config.yaml
n_layer: 11
d_model: 384
n_head: 12
n_kv_head: 12
head_dim: 32
d_mlp: 768
vocab_size: 8192
activation: "tanh_gelu"
norm: "layernorm"
norm_place: "pre"
norm_eps: 1e-06
positions: "learned"
qk_norm: false
attn_scale: 0.177
bias: "all"
tie_embeddings: true
parallel_block: false
init: "normal"
init_std_qkv: 0.0302
init_std_o: 0.0
init_std_up: 0.0302
init_std_down: 0.0
optimizer: "muon_variant"
lr: 0.00656
lr_mult_down: 1.5
beta1: 0.93
lr_head: 0.00786
grad_clip: 1.0
warmup_steps: 200
schedule: "wsd"
decay_fraction: 0.567
decay_shape: "pow"
final_lr_fraction: 0.1
batch_tokens: 65536
seq_len: 256
doc_mask: true
train_tokens: 315400000
steps: 4813
dataset: "wikipedia_en"
MLP neurons of a small language model. Each row is named by its layer, matrix (up: input weights) and neuron, and shows model dimensions 144-271. Each number is 200 + 20 x the weight over its row's rms, rounded and kept within 0 to 999.
After each neuron's rows, "fires after" lists the tokens most often just before its 100 highest values on Wikipedia text that the model never trained on.

L5.up485,217,204,183,186,212,197,184,199,164,218,176,226,169,189,193,181,210,236,196,212,193,193,176,208,246,202,198,214,193,202,218,226,221,189,211,193,207,156,192,207,149,151,193,181,209,211,198,203,162,181,198,207,221,187,220,217,203,180,186,182,207,196,187,214,193,195,216,208,202,200,167,190,195,194,188,232,201,226,204,173,224,219,188,178,185,212,211,182,221,207,174,172,247,193,229,200,184,160,191,162,190,188,204,191,195,169,198,232,211,202,241,191,186,219,207,219,212,211,231,180,183,188,242,208,222,228,224,187
fires after: "0", "1", "5", "4", " jump"

L3.up697,163,205,188,192,181,189,246,185,164,198,187,195,203,213,200,201,223,200,166,191,217,212,203,199,212,219,229,185,165,195,155,202,214,234,161,214,181,177,206,202,210,199,184,185,192,193,212,228,174,191,173,242,218,218,210,168,162,223,178,200,183,200,193,181,216,212,250,209,191,220,221,210,187,211,246,218,243,199,181,197,194,195,185,174,200,222,183,213,194,180,187,202,170,197,175,162,224,199,203,205,172,213,179,192,214,222,216,178,226,195,225,201,188,175,180,195,224,212,193,238,228,182,164,232,188,199,172,218
fires after: "s", " m", " S", "\n"

L3.up442,193,178,163,183,201,251,232,210,177,167,225,185,217,190,232,188,190,166,193,187,211,188,228,160,192,181,194,217,160,183,229,197,210,177,205,206,157,155,187,193,200,203,185,243,219,202,198,219,201,195,211,194,189,188,185,178,234,197,163,193,235,226,194,233,219,227,188,206,204,206,218,206,240,201,177,214,259,237,198,217,205,198,211,186,219,203,173,207,211,209,204,204,192,183,178,225,210,217,223,228,210,173,193,187,163,210,196,185,215,211,183,201,183,144,212,206,199,200,215,197,190,219,208,168,224,210,166,177
fires after: " ", "-", " \""

L5.up299,222,178,188,207,213,193,190,224,195,219,221,202,183,197,179,208,218,201,223,195,187,219,188,156,203,139,222,199,202,225,204,211,202,234,184,141,207,193,217,187,227,166,183,197,179,183,208,212,210,226,229,190,201,218,173,172,227,215,215,229,179,203,209,222,179,212,183,218,202,223,189,205,192,194,231,190,162,206,229,207,177,195,208,201,194,197,193,183,182,243,182,214,170,213,188,182,189,187,223,224,190,201,202,210,218,217,230,196,191,193,203,214,209,228,180,201,199,189,208,216,187,169,166,224,207,172,213,200
fires after: " |", "9", "3", "2", "7"

L5.up201,206,207,230,174,209,214,248,220,218,175,202,210,203,194,164,190,185,200,185,220,228,186,184,187,201,200,226,172,225,237,244,205,217,211,203,213,193,178,193,200,197,202,198,210,181,209,230,196,174,214,201,201,221,185,204,205,164,208,213,217,207,214,198,205,199,186,201,204,164,211,200,225,205,149,203,163,203,200,227,174,171,189,204,165,167,170,218,203,186,197,205,183,201,179,210,197,197,225,228,200,204,226,174,194,181,213,211,175,224,193,178,235,182,167,203,193,218,188,242,231,216,162,241,183,193,199,177,182
fires after: "\n", "==", " =="

L2.up290,186,192,181,215,218,211,195,182,171,216,183,202,185,214,181,200,203,207,215,226,210,175,196,207,222,205,191,196,203,197,244,191,186,212,209,207,175,224,211,193,202,203,231,231,211,200,199,207,139,178,202,177,199,219,206,199,178,196,197,208,205,188,182,210,199,203,169,229,230,196,169,192,213,218,194,216,192,201,212,230,178,162,203,199,195,195,172,208,176,189,178,184,262,195,184,237,189,208,240,177,211,169,194,189,190,205,173,216,232,226,194,234,188,194,228,178,209,181,174,194,154,163,214,214,200,191,200,192
fires after: " ", " b"

L3.up481,206,194,199,210,210,211,212,213,243,211,211,182,209,222,224,199,193,202,210,163,191,182,200,190,200,209,227,170,197,216,218,199,207,222,224,188,180,204,202,206,194,220,227,209,180,218,203,202,195,220,199,179,196,202,196,223,188,228,222,204,176,178,220,188,218,204,170,229,190,169,213,200,209,194,163,205,207,234,208,192,185,217,185,177,210,189,157,143,217,217,204,195,228,213,212,202,173,184,213,216,204,186,183,197,195,198,203,189,188,196,198,228,180,208,174,172,156,191,210,218,195,170,217,227,198,182,201,177
fires after: " ", "-", "\n", " Mc", "."

L8.up85,175,180,184,189,196,173,198,168,214,218,251,224,214,188,197,195,226,214,194,216,239,209,189,168,192,217,171,218,151,188,190,196,196,197,202,167,189,228,241,197,212,205,186,172,218,171,200,221,189,180,169,209,209,221,197,221,236,197,230,195,226,217,170,229,214,167,201,181,204,187,223,196,181,205,183,195,191,212,210,202,211,173,215,193,212,210,208,174,236,218,176,178,256,231,175,166,194,185,223,178,167,157,193,188,207,220,186,206,214,244,197,202,203,236,181,217,184,232,216,180,204,190,220,187,215,190,212,229
fires after: "2", "1", " ", " c"

L8.up108,202,207,219,207,168,219,190,202,190,182,227,192,172,180,271,167,222,191,202,186,204,203,207,190,214,200,160,234,200,185,188,211,183,201,199,185,247,231,229,225,207,212,194,179,199,156,216,181,200,208,203,192,249,209,161,192,184,200,224,141,175,203,196,180,172,187,224,204,180,192,221,265,191,199,181,217,191,186,204,192,193,175,194,216,199,199,185,171,200,181,201,195,194,210,190,175,188,143,187,212,211,200,173,220,216,213,190,183,253,225,221,213,222,190,165,200,219,218,192,228,174,198,193,173,218,222,205,210
fires after: "2", ",", " United", "3", " "

L3.up736,207,176,212,187,191,212,194,188,182,203,210,217,213,184,217,176,226,192,196,217,176,201,225,201,236,187,194,176,244,178,206,185,206,193,217,191,200,174,187,177,201,219,220,194,203,230,212,193,199,234,185,231,212,210,204,172,167,149,188,174,201,206,185,186,229,205,206,207,225,244,164,170,221,202,163,219,214,189,172,203,212,204,206,204,194,190,232,215,189,215,199,203,183,209,220,204,180,209,163,203,169,182,182,183,205,224,181,243,198,214,178,197,199,198,192,190,207,193,205,239,193,228,222,214,198,204,207,195
fires after: ",", " New", ")", "ia", "),"

L8.up338,193,195,207,195,181,194,204,202,238,193,175,216,173,222,210,180,198,196,185,199,188,213,179,192,197,176,199,202,182,175,210,180,217,237,217,182,169,206,200,210,163,204,204,182,176,230,196,190,213,233,213,223,221,180,186,151,230,195,230,217,170,168,219,184,224,171,205,182,211,196,191,213,224,230,216,218,219,170,223,195,214,201,201,207,186,181,206,171,188,213,209,192,188,215,140,168,210,221,243,181,157,201,174,211,223,190,203,220,208,213,204,245,170,190,221,207,178,167,223,163,176,178,218,186,174,196,185,184
fires after: " |"

L5.up420,193,194,207,204,241,220,196,214,190,229,209,171,186,224,188,194,173,215,225,214,223,216,224,199,176,209,193,212,207,202,186,257,207,214,198,168,213,199,175,202,194,214,163,211,202,194,153,185,212,213,243,190,214,168,204,208,230,172,163,224,220,167,204,175,221,173,208,202,176,158,205,216,176,204,185,206,222,209,190,190,180,157,186,193,175,206,242,189,225,165,195,170,227,233,208,215,184,203,196,198,226,198,204,182,212,196,211,191,150,200,204,245,227,189,202,206,235,165,216,202,204,228,214,199,193,187,194,199
fires after: ".", " Z", " Re", "E", " \""

L5.up193,197,222,231,211,203,180,198,226,216,170,197,192,199,201,202,175,203,226,197,214,195,220,185,164,206,219,214,195,215,205,192,217,190,191,194,153,206,180,192,169,162,219,190,197,137,218,177,194,172,168,160,258,198,187,178,186,201,206,167,168,188,193,210,159,210,209,203,191,176,183,202,202,216,174,235,206,204,202,209,243,191,229,196,189,193,167,186,213,199,184,169,177,227,202,208,207,205,213,205,176,207,216,177,181,226,193,216,155,176,197,216,198,201,210,204,191,214,214,197,181,242,191,210,204,184,209,189,175
fires after: " the", " is", " was", "\n", " of", " are"

L3.up331,188,174,178,201,185,173,182,179,206,217,162,214,213,162,234,193,234,179,207,181,198,207,214,205,202,202,187,214,183,204,165,215,226,227,207,185,204,177,195,209,220,174,223,204,174,207,208,184,178,235,209,211,247,171,198,208,182,207,217,181,205,210,227,165,189,206,195,217,171,201,197,203,218,206,221,213,198,235,218,207,208,216,194,167,196,223,174,207,243,216,179,207,214,189,201,184,191,227,175,210,213,196,200,203,244,212,205,213,216,181,180,195,245,197,196,197,219,187,158,194,202,223,174,242,192,233,229,174
fires after: "0", "5", "6", "4", "3", "9"

L8.up292,191,225,184,202,182,218,158,202,205,216,208,192,191,221,187,178,187,223,179,210,210,183,195,204,199,214,197,200,203,189,209,206,213,155,208,233,212,171,209,170,211,182,209,203,203,218,208,168,194,187,239,161,169,181,206,204,166,175,224,230,199,208,199,154,208,197,213,211,234,209,201,170,223,153,206,189,198,180,221,196,172,178,211,182,237,188,191,204,209,212,195,220,198,179,200,191,174,187,240,201,191,181,189,221,193,180,194,190,193,191,216,251,199,149,215,185,158,221,185,210,192,202,159,199,165,204,196,177
fires after: ",", " and", " of", " with", " by", " to"

L2.up431,217,193,204,196,183,207,211,213,201,174,219,189,180,175,174,180,201,200,159,225,204,176,181,167,210,165,212,234,200,205,248,207,249,206,221,174,195,188,226,198,220,186,203,208,203,224,240,195,223,198,198,175,189,207,205,154,182,180,228,237,214,183,226,175,178,221,210,211,193,195,147,197,218,252,199,175,211,170,190,189,197,186,175,221,213,181,204,194,179,198,215,203,213,204,157,201,212,221,203,212,213,185,217,225,181,198,210,199,177,193,227,212,185,180,197,191,220,186,250,174,235,226,181,182,198,202,187,205
fires after: " ", " W", "1"

L5.up166,228,190,228,172,218,199,192,192,184,175,200,217,203,211,199,216,208,199,195,201,235,175,222,182,175,182,223,216,214,215,233,241,214,177,206,217,242,234,209,183,191,251,206,202,219,209,157,188,214,172,231,210,173,199,178,216,224,220,221,209,193,210,212,200,223,230,207,211,201,193,195,156,180,176,217,215,229,205,230,219,214,220,171,171,192,222,230,209,192,217,204,208,215,217,198,194,205,177,170,221,193,173,227,192,190,167,204,206,249,178,179,230,189,219,187,224,191,184,189,201,228,224,206,190,201,209,215,198
fires after: " the", " his", "s", "-", " The"

L3.up676,186,257,175,193,180,175,161,223,174,231,192,210,186,181,185,170,200,172,158,212,209,184,194,190,234,177,232,144,199,185,210,196,220,187,216,204,179,182,163,218,205,174,207,224,193,186,196,208,211,216,231,189,188,197,162,184,220,192,230,197,219,207,218,201,223,202,201,198,190,214,207,212,196,197,247,188,182,224,181,196,211,239,159,194,202,213,176,242,185,198,208,189,217,189,176,183,190,200,181,198,231,208,193,224,205,223,202,218,190,215,199,191,159,210,191,217,197,202,203,260,208,220,195,203,169,181,246,246
fires after: " |", " ", " Majority", " Goals", "%", " effort"

L2.up539,215,188,167,157,212,189,205,200,210,196,213,171,223,205,203,193,201,181,222,198,203,172,184,171,187,205,187,218,186,175,213,247,172,224,197,201,209,200,185,224,183,199,208,219,188,187,192,199,196,208,210,216,198,191,186,187,210,201,202,220,171,177,225,191,199,221,223,231,194,189,190,207,172,169,236,255,214,171,196,209,250,194,171,201,198,190,203,190,236,195,196,198,190,216,211,196,194,251,227,207,163,213,186,184,180,189,180,192,181,176,222,222,203,195,195,209,227,222,207,168,174,209,202,225,223,169,213,215
fires after: ".", "\n", " "

L8.up738,173,218,190,195,212,195,184,208,214,217,209,237,220,175,194,171,201,177,179,213,211,211,196,171,229,219,184,190,204,215,188,231,228,179,218,190,215,189,184,203,199,219,241,176,202,174,215,197,153,199,192,193,170,203,190,215,230,178,205,232,195,172,207,214,229,200,203,154,182,208,189,193,199,191,212,192,196,211,193,183,222,211,185,182,211,174,195,176,190,229,166,222,242,175,195,206,201,229,205,200,204,176,205,196,205,232,177,172,206,190,211,228,148,180,203,230,229,197,219,197,150,144,229,208,201,213,217,193
fires after: ".", "-", "\n", " (", " his", "==="

L3.up655,172,197,201,183,168,199,227,225,217,207,186,205,178,217,202,182,183,216,220,198,240,192,244,187,203,219,156,221,213,187,181,221,200,180,210,175,226,189,210,169,195,218,219,225,173,220,190,178,201,199,211,196,205,215,196,209,179,224,220,202,204,186,217,234,204,191,193,215,233,195,182,187,170,197,188,252,185,198,215,227,175,171,222,190,180,229,172,194,214,192,192,195,224,197,238,214,186,179,220,206,219,191,183,165,179,193,149,200,232,218,216,205,209,206,211,204,197,233,194,166,166,197,224,202,215,201,204,197
fires after: "\n"

L2.up153,181,245,189,165,215,202,204,216,220,176,193,204,201,237,224,183,200,180,213,195,177,178,205,184,210,191,188,198,195,194,197,182,219,205,211,176,180,214,202,227,189,219,195,227,186,219,240,183,205,183,173,172,214,200,195,236,201,197,197,195,197,186,200,213,180,175,200,215,217,187,216,211,205,201,198,204,207,162,198,204,190,192,215,227,183,223,179,203,203,164,202,209,221,165,212,195,188,180,217,205,230,190,196,190,172,194,190,202,225,217,200,230,194,195,218,212,191,205,215,190,213,194,217,171,234,192,238,178
fires after: "\n", "."

L2.up761,159,192,195,195,228,176,201,181,204,169,241,207,207,202,200,163,197,211,179,201,206,231,199,190,218,198,205,185,219,190,225,169,219,198,240,208,204,183,209,171,204,181,226,197,191,198,221,198,182,214,193,203,211,182,191,224,194,189,195,220,182,197,195,234,252,194,187,211,191,207,181,207,217,210,210,251,208,176,200,236,193,169,238,186,238,199,178,214,203,193,167,220,190,192,211,189,187,163,208,194,201,191,195,168,210,181,170,217,239,178,223,204,210,188,222,179,203,195,194,182,194,228,210,191,198,183,195,158
fires after: ",", ".", "\n"

L3.up190,199,230,193,212,194,174,216,176,209,173,202,179,200,190,199,231,229,195,208,223,213,218,214,200,213,212,205,197,213,165,143,236,162,189,206,198,201,224,224,198,203,176,193,179,215,178,162,196,187,212,190,174,206,219,186,225,208,186,235,232,168,200,240,214,210,159,226,212,162,177,259,196,193,225,212,180,185,197,216,221,208,204,179,204,185,227,223,212,209,207,167,195,186,181,171,202,180,180,174,184,237,201,208,188,200,205,198,215,193,214,191,181,175,159,198,183,192,190,203,229,154,178,168,182,232,196,199,176
fires after: " ", "s", " a", " and"

L5.up686,235,241,181,179,187,199,220,226,183,219,175,192,212,189,180,233,204,207,185,216,196,201,240,228,195,177,246,184,184,190,188,188,183,201,192,189,183,223,188,195,171,211,211,232,183,176,198,190,206,216,227,195,166,200,167,196,239,165,215,194,214,214,210,222,224,238,216,241,230,218,213,241,186,205,208,202,203,216,226,228,186,180,187,205,227,198,196,218,187,189,204,181,204,190,213,201,194,232,220,231,216,187,204,201,181,199,215,190,253,188,204,224,202,166,162,243,198,221,182,197,209,208,221,202,189,222,199,231
fires after: " ", "1", " |", " Goals"

L3.up720,188,221,194,235,196,209,139,205,213,181,226,224,209,197,231,198,196,189,206,171,211,192,240,178,193,229,223,161,194,185,183,199,210,186,210,211,177,194,229,211,213,199,198,168,185,183,208,214,182,195,191,190,216,194,195,201,189,213,185,176,209,219,180,198,230,185,194,218,190,187,182,223,224,216,184,217,198,235,200,192,220,187,236,192,209,196,230,201,210,185,200,236,224,198,169,228,224,216,237,194,214,210,200,173,184,213,238,201,195,160,246,210,183,177,201,129,224,188,232,204,207,194,242,174,174,174,187,223
fires after: " ", ".", " In", "3"

L2.up424,162,174,181,212,211,224,185,188,202,216,200,189,206,185,191,203,189,175,215,185,246,184,183,182,158,203,165,176,192,194,219,178,175,168,192,220,197,203,212,248,229,203,209,193,207,237,209,194,168,205,192,175,212,201,212,219,192,205,206,220,206,184,243,210,211,225,227,223,196,198,234,171,214,186,237,224,192,204,205,225,265,184,190,176,169,188,209,224,221,168,176,197,186,215,169,217,200,213,211,181,169,198,160,170,191,189,193,192,200,216,218,179,219,176,168,213,203,227,191,215,202,170,190,177,216,194,159,208
fires after: " ", " (", " \"", " Dur", "-", " un"

L3.up524,196,183,223,186,180,215,214,193,216,227,210,175,227,208,187,186,226,192,203,206,185,201,222,185,191,172,227,222,209,200,184,224,249,190,202,157,191,229,184,195,205,228,177,248,224,182,194,228,214,198,208,213,187,217,180,202,190,216,213,202,218,222,214,165,235,188,200,197,195,207,209,184,183,198,208,158,193,199,187,215,217,176,205,191,197,196,207,198,197,200,217,200,198,179,159,248,168,236,226,185,182,208,196,194,204,218,206,199,204,181,162,199,193,150,180,151,216,194,204,189,177,213,199,202,221,161,221,192
fires after: " Re", "-", " (", " be", " \"", "ter"

L5.up756,217,210,250,189,202,218,187,168,168,216,224,202,204,224,230,237,232,189,191,222,171,234,186,196,185,193,188,201,217,175,210,230,203,202,161,176,208,203,196,219,230,195,211,213,184,194,202,179,189,174,196,190,194,189,228,144,183,205,192,197,197,222,202,235,185,206,206,171,182,211,187,208,199,172,193,197,219,198,194,208,200,211,221,205,205,212,228,223,184,180,212,207,220,183,201,226,183,205,214,194,234,182,199,171,188,190,217,207,192,178,183,223,153,173,205,228,180,172,173,209,217,196,219,224,205,165,207,199
fires after: " the", " The", " to", " its", " an"

L5.up531,170,203,187,202,184,193,192,199,229,221,183,170,172,189,198,185,208,211,184,208,215,222,193,220,208,212,211,226,209,172,229,229,188,177,153,192,190,251,178,165,165,208,224,220,209,221,192,177,190,205,193,180,177,175,195,215,225,172,167,165,203,206,189,201,214,190,205,190,177,192,217,186,221,164,180,203,211,176,219,191,219,193,223,210,209,224,176,201,197,226,199,199,189,188,191,217,219,193,195,219,214,139,211,196,144,203,185,213,203,220,177,168,184,134,195,208,136,222,219,189,216,210,181,210,185,184,209,213
fires after: ",", ":", " to", "2", " by"

L3.up601,190,181,199,178,181,210,197,152,195,210,227,204,220,221,235,199,197,238,183,181,197,191,230,164,219,230,210,195,152,174,213,201,241,200,174,193,160,188,211,182,204,205,203,214,189,193,188,212,201,193,220,239,212,178,205,169,211,190,216,215,214,219,255,182,203,227,201,232,214,238,210,224,222,206,203,214,209,249,191,176,177,171,203,198,198,208,210,186,195,223,158,204,167,214,202,203,214,237,172,222,183,166,235,193,245,214,187,191,176,215,202,223,185,184,201,167,221,187,208,199,176,184,215,236,172,182,199,164
fires after: ",", ".", "s"

L8.up19,189,179,214,210,190,182,222,205,193,197,217,190,196,209,180,218,161,194,194,174,241,215,220,216,219,206,221,176,213,180,205,191,200,205,170,200,218,196,208,219,234,171,234,221,219,210,195,203,197,176,216,210,185,153,243,201,224,203,208,218,169,223,213,208,206,203,185,208,228,194,182,179,210,159,201,188,185,212,225,211,226,229,239,200,243,193,213,226,216,217,188,201,219,181,233,247,213,180,209,187,169,195,218,166,240,221,229,179,204,217,202,219,223,223,211,238,194,214,182,184,205,163,235,227,215,186,200,192
fires after: "2", " Jul"

L3.up436,194,206,202,158,185,184,183,181,207,189,230,196,210,180,191,185,210,224,175,173,198,206,181,187,211,191,217,247,208,187,173,223,158,194,239,161,198,202,190,164,190,193,188,236,201,189,195,183,205,184,200,230,183,219,185,171,224,179,194,159,193,171,175,188,190,221,194,167,209,192,224,223,176,217,214,180,208,233,242,220,220,214,200,184,147,193,196,191,235,187,187,187,179,197,200,218,207,199,210,158,191,199,205,150,210,201,196,184,211,169,265,195,194,204,178,214,229,188,205,196,174,167,209,237,179,197,164,192
fires after: "\n", "-", "|---|", "|", "=="

L3.up219,203,194,200,192,204,180,196,185,196,185,173,181,169,218,205,241,170,208,176,225,219,164,224,241,130,185,208,226,193,213,184,155,198,229,167,188,186,199,206,210,183,240,193,180,178,206,194,183,166,183,216,183,192,221,176,219,190,193,213,197,202,216,161,186,196,169,205,236,197,179,203,205,191,190,197,187,172,153,195,211,225,166,176,189,205,194,190,190,224,199,204,206,196,219,193,199,219,214,162,239,178,189,204,228,188,236,233,206,206,200,193,213,182,172,208,209,174,199,237,196,204,187,210,186,219,189,202,185
fires after: " ", " f"

L2.up655,181,193,217,187,208,201,236,220,255,186,196,178,208,228,191,217,216,187,201,218,201,194,207,185,210,203,225,196,235,247,195,203,185,196,209,218,189,193,174,203,175,182,174,196,227,187,187,194,219,198,174,207,202,217,216,211,210,213,179,181,207,221,207,159,183,199,217,212,185,206,176,219,182,201,185,182,199,215,226,201,208,217,217,178,167,193,200,196,194,175,176,201,206,247,204,217,177,173,160,207,212,230,201,213,204,225,209,205,203,194,170,190,190,187,179,234,196,211,174,186,223,187,184,241,235,201,226,210
fires after: " (", "-", "\n", " \"", "'", " Abdul"

L5.up605,193,200,213,208,193,179,175,193,215,180,172,187,200,216,185,231,249,178,207,187,184,198,230,223,217,223,202,201,188,138,196,194,208,186,199,213,199,210,191,174,176,176,180,208,164,202,186,209,257,194,173,187,196,192,199,224,194,186,206,220,198,193,223,166,219,206,232,208,192,181,187,194,185,214,186,174,186,188,201,207,176,186,218,188,198,240,201,207,216,208,194,217,220,215,196,208,203,189,201,188,196,168,171,227,172,214,225,192,212,198,210,205,190,203,177,179,164,160,218,225,205,203,203,188,190,209,212,168
fires after: " ", " (", "-"

L5.up268,174,230,229,189,195,183,228,261,216,169,232,188,213,218,186,210,167,183,199,232,209,202,213,201,184,221,235,187,190,182,177,185,210,191,176,222,195,195,209,197,201,216,211,211,192,194,208,184,182,229,201,206,204,206,222,233,214,193,246,196,194,189,236,246,191,190,223,184,193,197,184,209,187,172,185,201,169,210,210,182,158,203,183,197,196,203,198,187,193,171,208,177,195,212,217,229,210,185,216,179,190,170,184,174,211,228,178,187,160,241,198,212,188,168,216,164,203,211,179,223,202,191,196,165,220,190,216,183
fires after: " re", " Re", "E", "\n", " No"

L3.up529,222,189,163,194,162,156,208,197,192,165,228,211,157,206,227,202,198,193,204,187,207,216,208,186,213,206,188,170,190,197,180,195,196,229,216,224,187,210,186,158,204,197,194,176,194,200,201,176,224,239,200,194,185,190,180,208,215,213,194,174,187,197,204,180,169,215,209,175,214,177,189,212,197,213,221,206,209,190,201,196,193,198,229,154,198,159,218,225,201,215,221,176,198,155,171,183,191,211,224,227,230,215,178,228,215,223,231,188,187,213,189,201,220,201,208,226,247,204,228,221,182,224,183,239,208,218,222,197
fires after: "6", "7", "4", "8", "9", "5"

L3.up470,175,209,218,191,195,229,170,174,205,180,216,226,182,184,177,190,197,231,234,205,172,207,211,185,198,188,261,191,178,215,204,186,209,198,196,194,199,198,202,164,223,237,197,213,215,183,202,191,210,202,218,249,203,196,195,226,208,194,198,194,196,165,164,244,220,195,194,197,187,205,214,217,184,182,191,213,206,196,220,221,205,204,215,173,214,195,223,180,195,213,203,189,198,250,216,178,201,176,206,192,219,229,186,211,212,209,226,223,220,179,196,230,186,193,184,210,210,192,189,221,213,222,214,181,154,179,205,203
fires after: " J", "N", "P", " D", " W"

L5.up326,218,164,202,168,159,213,206,194,218,196,199,187,193,176,195,220,202,197,219,198,202,204,203,202,243,218,177,215,176,226,235,202,194,212,189,212,203,221,181,205,227,152,190,198,178,208,162,186,205,177,196,173,191,195,187,194,210,205,206,196,202,217,226,221,201,164,182,225,150,181,184,223,181,206,181,141,210,196,189,216,180,210,191,163,189,216,198,182,198,204,194,194,195,199,208,197,197,174,197,208,216,187,183,180,272,169,194,183,200,190,203,177,203,214,221,188,269,183,228,223,185,191,221,206,188,181,219,224
fires after: "3", "2", "7", "6", "8"

L3.up674,203,182,201,224,190,190,188,174,165,180,198,207,218,213,194,181,190,211,201,214,189,188,212,151,181,207,171,194,241,210,210,183,241,229,224,204,198,212,196,174,195,209,174,191,180,244,240,191,199,193,211,149,183,192,214,168,185,218,206,170,211,194,186,217,208,217,220,190,220,192,200,213,162,213,182,221,216,196,218,182,174,214,160,198,198,174,239,215,205,200,193,175,196,204,174,208,209,208,201,247,248,187,242,220,200,190,184,239,201,215,182,202,201,198,185,194,196,220,188,197,187,224,250,187,204,195,204,226
fires after: " f", " F", " W", " b", " C", " Buch"

L2.up275,234,205,208,201,227,198,189,218,232,189,188,220,239,211,185,146,233,205,162,204,210,184,214,233,160,225,189,199,167,168,195,204,205,198,208,195,184,221,215,207,172,224,199,236,195,192,174,192,206,217,198,171,180,193,193,224,240,207,211,169,197,202,195,193,205,205,197,201,199,226,204,191,203,199,184,188,182,204,205,170,183,214,193,211,208,179,202,209,203,174,214,188,194,205,221,194,221,207,175,205,197,229,205,200,196,193,223,202,223,209,204,200,226,194,161,222,184,205,197,233,177,214,213,249,202,180,224,197
fires after: "|", " |", "-", "'", " they"

L8.up409,195,213,201,187,203,222,224,201,193,191,225,202,232,231,194,204,194,187,185,197,186,214,216,180,209,212,192,182,175,216,220,201,167,180,186,221,195,204,163,189,200,204,204,204,196,226,185,195,200,204,234,187,180,178,215,216,218,192,173,198,217,149,229,180,237,213,197,194,231,231,195,215,195,183,182,209,208,189,159,161,220,224,206,183,163,191,185,216,206,206,180,197,178,202,257,156,210,191,187,188,183,161,214,217,193,193,187,189,207,221,217,201,177,204,192,209,222,213,261,207,185,207,216,198,218,206,222,204
fires after: ",", "4", "6", "5", "1"

L2.up626,184,195,202,192,180,191,205,182,245,217,222,221,189,214,205,189,186,209,150,211,172,215,189,205,156,189,220,203,172,214,165,221,212,178,191,212,216,193,195,193,222,200,174,212,203,203,178,205,186,197,181,181,192,206,199,180,173,186,213,202,195,264,212,171,216,195,195,175,188,193,208,197,214,191,201,182,179,185,227,201,214,190,183,175,190,193,223,205,259,174,245,190,220,172,219,209,200,205,209,189,217,216,159,196,163,167,242,198,180,182,209,196,186,209,182,207,168,201,233,206,191,165,185,215,192,174,207,200
fires after: "\n", "|", "-", "|---|", " Total", "en"

L5.up338,166,211,194,188,191,225,196,187,212,209,191,199,208,168,198,229,202,211,219,190,187,203,233,192,185,207,191,169,190,190,232,173,188,217,198,184,191,198,192,220,207,244,164,200,210,198,177,155,189,213,208,197,217,210,198,194,203,214,212,195,188,194,212,222,217,210,203,203,196,213,201,190,213,202,185,176,165,182,191,210,217,174,220,177,209,198,203,178,215,182,202,169,213,229,221,235,195,228,220,201,198,186,234,199,192,224,195,201,223,201,215,203,195,212,201,207,210,178,211,174,214,157,209,200,152,179,211,163
fires after: " "

L3.up416,179,215,200,161,187,204,201,228,231,174,220,195,206,190,180,161,169,214,191,183,201,214,214,183,163,162,228,258,182,230,209,201,238,202,205,196,233,172,187,169,185,187,163,223,180,179,219,208,187,160,219,210,239,181,193,191,199,197,177,174,199,190,217,191,221,171,221,207,171,208,197,207,209,228,225,175,225,215,207,190,190,200,199,190,179,184,180,223,193,150,201,226,188,242,229,230,229,192,188,170,223,202,206,202,227,186,210,179,236,207,179,208,212,213,228,192,183,211,194,201,231,185,195,190,203,205,220,202
fires after: "\n"

L2.up102,191,203,193,234,220,188,206,225,139,177,223,168,201,197,199,207,179,168,222,202,143,189,190,199,166,195,195,200,185,177,199,186,194,171,215,225,184,229,225,232,221,201,205,232,196,195,210,213,199,204,182,133,154,193,179,184,198,174,222,209,236,195,202,200,198,223,209,270,206,198,180,183,177,216,181,204,224,216,217,208,221,187,168,213,211,225,193,223,203,183,191,217,170,218,200,196,209,203,223,236,169,193,198,145,211,184,214,203,176,189,203,184,189,212,205,190,229,200,169,193,191,202,190,204,237,212,182,181
fires after: " ", " (", ".", "-", " \""